Weights of a small GPT-style language model, trained from scratch on English Wikipedia: 91.1M parameters, biases.
MLP neurons of a small language model. Each row is named by its layer, matrix (down: output weights) and neuron, and shows model dimensions 576-639. Each number is 200 + 20 x the weight over its row's rms, rounded and kept within 0 to 999.
Before each neuron's rows, "raises" lists the tokens whose logits its output raises most directly, leaving later layers aside.

raises: " format", " size", " advance", " style", " languages"
L6.down795,224,173,230,202,184,195,201,234,175,176,187,187,188,226,209,172,219,232,184,224,162,215,231,228,204,203,182,158,188,221,194,194,188,229,203,210,180,225,172,249,197,160,198,211,217,226,223,201,205,198,174,143,202,197,221,185,203,222,226,218,217,202,186,170

raises: " Islands", " Province", " Valley", " state", " province"
L6.down2321,211,214,208,228,202,191,168,172,229,202,175,213,206,202,195,220,188,197,170,190,236,223,207,206,168,190,218,165,173,190,203,184,238,195,214,211,250,186,213,184,197,201,205,217,192,191,176,189,211,192,190,181,188,198,190,201,213,175,188,171,196,253,195,196

raises: " Wisconsin", " Texas", " California", " Colorado", " ("
L6.down2678,209,164,229,217,200,201,221,209,217,167,148,193,203,187,234,182,181,186,206,226,213,196,192,173,156,199,174,196,219,223,181,157,211,216,197,196,168,201,200,213,218,198,214,206,181,193,189,212,236,181,172,185,209,175,222,239,209,225,192,185,175,162,159,193

raises: " which", " whom", " whose", "omen", "icts"
L6.down325,221,215,181,175,206,225,224,160,187,229,182,198,225,198,222,198,178,210,244,185,179,170,207,179,194,200,179,178,201,194,181,225,179,206,214,191,192,207,209,216,236,195,200,194,161,216,201,157,177,202,185,212,198,201,191,197,165,183,220,217,199,211,212,205

raises: " until", " between", " from", " during", " before"
L6.down1181,199,201,176,210,207,218,177,173,187,156,192,189,188,250,225,215,195,212,213,190,211,186,184,212,201,212,204,179,195,233,199,194,205,216,198,210,179,229,192,176,187,215,220,204,180,198,217,203,179,206,180,184,209,195,212,232,227,193,189,232,189,196,215,168

raises: " would", " is", " was", " could", " will"
L6.down1103,211,209,178,205,179,238,176,232,192,209,235,218,199,212,178,226,192,195,209,181,183,222,168,204,232,224,208,161,199,188,158,183,179,215,234,179,220,194,199,198,187,203,175,189,207,212,207,188,253,221,216,222,193,185,201,203,174,166,194,236,231,209,229,190

raises: " other", " any", " all", " them", " the"
L6.down1291,181,238,191,216,229,194,216,173,190,198,186,230,184,223,215,227,211,187,199,195,177,176,196,205,191,218,229,168,206,222,200,192,197,200,206,218,161,188,164,212,180,200,207,210,200,206,238,170,192,205,255,218,178,208,210,194,206,197,199,200,167,204,231,198

raises: " could", " stood", " would", " wants", " had"
L6.down712,198,202,182,220,185,210,179,223,175,214,192,208,194,184,193,195,199,213,195,217,197,186,183,209,197,171,215,175,218,186,220,200,182,211,219,187,202,150,204,167,175,200,212,201,224,232,210,185,225,234,219,219,212,190,206,253,216,204,218,260,248,201,196,231

raises: " such", "hips", " show", " including", "h"
L6.down2572,192,176,171,193,222,210,196,197,188,194,201,193,172,233,197,236,197,214,211,170,203,210,212,190,194,168,186,223,184,233,197,235,234,206,193,218,175,241,209,213,236,207,206,176,207,217,193,181,161,167,197,184,178,175,192,162,187,218,178,262,241,211,187,200

raises: " November", " late", " fall", " half", " mid"
L6.down1746,185,184,207,185,213,194,178,166,188,214,176,223,211,204,196,193,165,195,216,194,200,180,237,204,196,211,189,167,255,179,210,208,224,217,221,207,192,194,206,179,201,205,190,235,219,193,228,184,176,208,215,216,213,209,216,177,162,238,211,185,200,191,228,226

raises: " Wik", " chronology", " article", " List", " table"
L6.down2630,209,151,223,182,192,196,196,214,208,204,207,173,210,198,191,194,225,212,249,225,235,249,206,188,186,199,179,198,227,230,167,179,211,186,185,179,192,186,197,196,179,189,156,207,168,199,233,184,185,197,193,191,227,198,215,196,222,196,185,250,199,193,196,188

raises: "over", "overs", "caster", "án", "ature"
L6.down253,198,200,197,189,210,185,205,225,209,211,182,164,170,201,195,167,210,149,203,230,209,215,205,183,159,198,227,212,193,216,226,195,220,209,215,204,197,206,203,224,163,172,165,189,174,179,174,206,200,187,167,177,206,163,201,206,194,230,235,203,193,202,227,231

raises: " were", " are", " have", " families", " categories"
L6.down316,231,227,214,230,219,228,174,209,229,169,190,173,180,228,161,188,178,231,198,194,195,230,219,181,187,206,172,176,190,216,182,215,209,159,204,209,215,196,195,198,178,200,160,180,218,208,189,239,194,171,218,191,216,215,192,207,208,170,183,239,188,233,178,194

raises: " approximately", " about", " ", " $", " ten"
L6.down2065,206,157,190,232,188,190,175,186,159,228,226,200,199,209,209,219,185,204,210,195,175,167,181,212,192,189,171,194,224,195,167,223,186,189,205,201,173,196,209,222,195,213,219,190,227,219,207,166,220,202,220,203,209,202,197,171,206,216,207,168,205,204,196,201

raises: " which", " where", " who", " while", " though"
L6.down958,205,210,201,219,207,210,154,197,156,219,193,187,197,243,179,218,194,232,177,210,219,173,188,181,213,226,206,234,180,209,223,207,203,190,202,211,181,234,245,215,206,194,227,200,210,204,203,185,181,202,220,166,204,195,194,177,211,233,164,172,189,193,188,209

raises: "ages", "age", "ies", "ing", "lands"
L6.down1,218,235,217,219,210,202,198,195,200,201,220,192,223,220,201,259,210,179,188,203,215,223,228,203,227,192,196,179,180,181,176,238,177,205,183,216,198,223,204,203,200,218,217,185,216,241,181,201,228,219,197,183,252,204,184,214,190,191,225,187,201,204,185,224

raises: " August", " July", " January", " October", " June"
L6.down1776,195,207,203,189,193,213,173,214,194,199,161,207,197,219,183,185,182,189,189,204,197,203,199,212,223,181,183,170,223,246,217,193,185,205,190,201,241,198,194,174,192,175,163,206,210,226,196,204,222,211,198,169,210,204,209,191,210,206,213,173,165,200,185,170

raises: " married", " joined", " wrote", " worked", " himself"
L6.down1279,211,198,192,168,177,208,195,241,217,191,192,216,207,214,195,212,217,184,176,209,202,191,220,224,200,179,187,177,206,196,186,202,234,193,210,177,202,208,161,193,174,197,183,206,183,200,180,201,195,198,200,210,160,177,215,211,166,214,168,205,239,214,227,221

raises: "k", "ful", "fully", "gl", "g"
L6.down2402,211,237,208,211,162,237,204,180,219,180,212,199,208,206,190,172,211,198,215,207,193,176,199,212,206,214,206,183,214,208,166,198,193,213,206,170,207,231,187,210,185,178,200,184,206,213,186,218,144,189,243,213,220,218,210,171,183,228,167,208,188,209,223,236

raises: " member", " Officer", " Director", " teacher", " owner"
L6.down2613,209,229,191,170,207,200,182,208,221,244,178,204,230,247,202,238,197,171,186,237,223,195,204,193,208,180,184,198,184,220,173,183,205,189,203,171,207,235,179,218,192,194,198,203,202,240,178,196,233,175,211,197,206,184,174,215,158,195,196,206,182,202,185,221

raises: " it", " the", " they", " that", " neither"
L6.down359,201,192,183,188,194,190,161,161,201,167,234,186,200,208,211,191,213,171,227,204,215,206,171,181,225,192,224,215,197,187,202,204,207,226,165,193,170,189,203,184,227,212,205,202,236,177,237,202,188,214,211,186,200,200,192,205,207,215,197,184,208,228,220,213

raises: "com", "org", "sh", "fr", "qu"
L6.down904,171,212,213,189,175,209,220,191,189,173,172,219,167,192,203,191,210,209,190,173,201,173,203,192,163,233,190,179,211,207,193,213,213,200,185,227,190,205,209,189,179,241,234,208,202,228,166,207,212,177,188,182,194,201,186,196,196,180,188,218,194,215,200,187

raises: " They", " Their", " There", " While", " Each"
L6.down350,209,198,195,223,204,193,156,190,216,225,237,227,182,228,191,192,179,215,204,163,198,194,191,232,215,167,181,209,215,211,204,223,215,188,165,191,202,227,222,135,196,213,199,220,200,201,199,199,212,240,173,174,193,182,155,186,227,210,166,206,216,169,212,171

raises: " they", " it", " there", " he", " these"
L6.down1858,230,189,210,184,180,170,164,194,188,199,221,251,184,209,212,240,188,159,237,186,208,199,141,190,225,219,213,223,216,161,200,213,200,207,184,203,150,211,200,149,212,201,166,203,192,214,192,235,162,213,211,175,165,245,193,196,210,229,202,183,217,231,184,194

raises: " being", " involved", " featured", " shown", " used"
L6.down610,167,185,182,233,177,160,195,211,184,230,190,204,239,194,194,178,204,194,215,238,207,217,194,231,216,182,234,228,200,206,205,220,206,175,197,211,199,199,221,177,188,166,192,215,217,225,198,205,204,247,216,196,218,188,209,216,203,220,207,197,260,205,170,220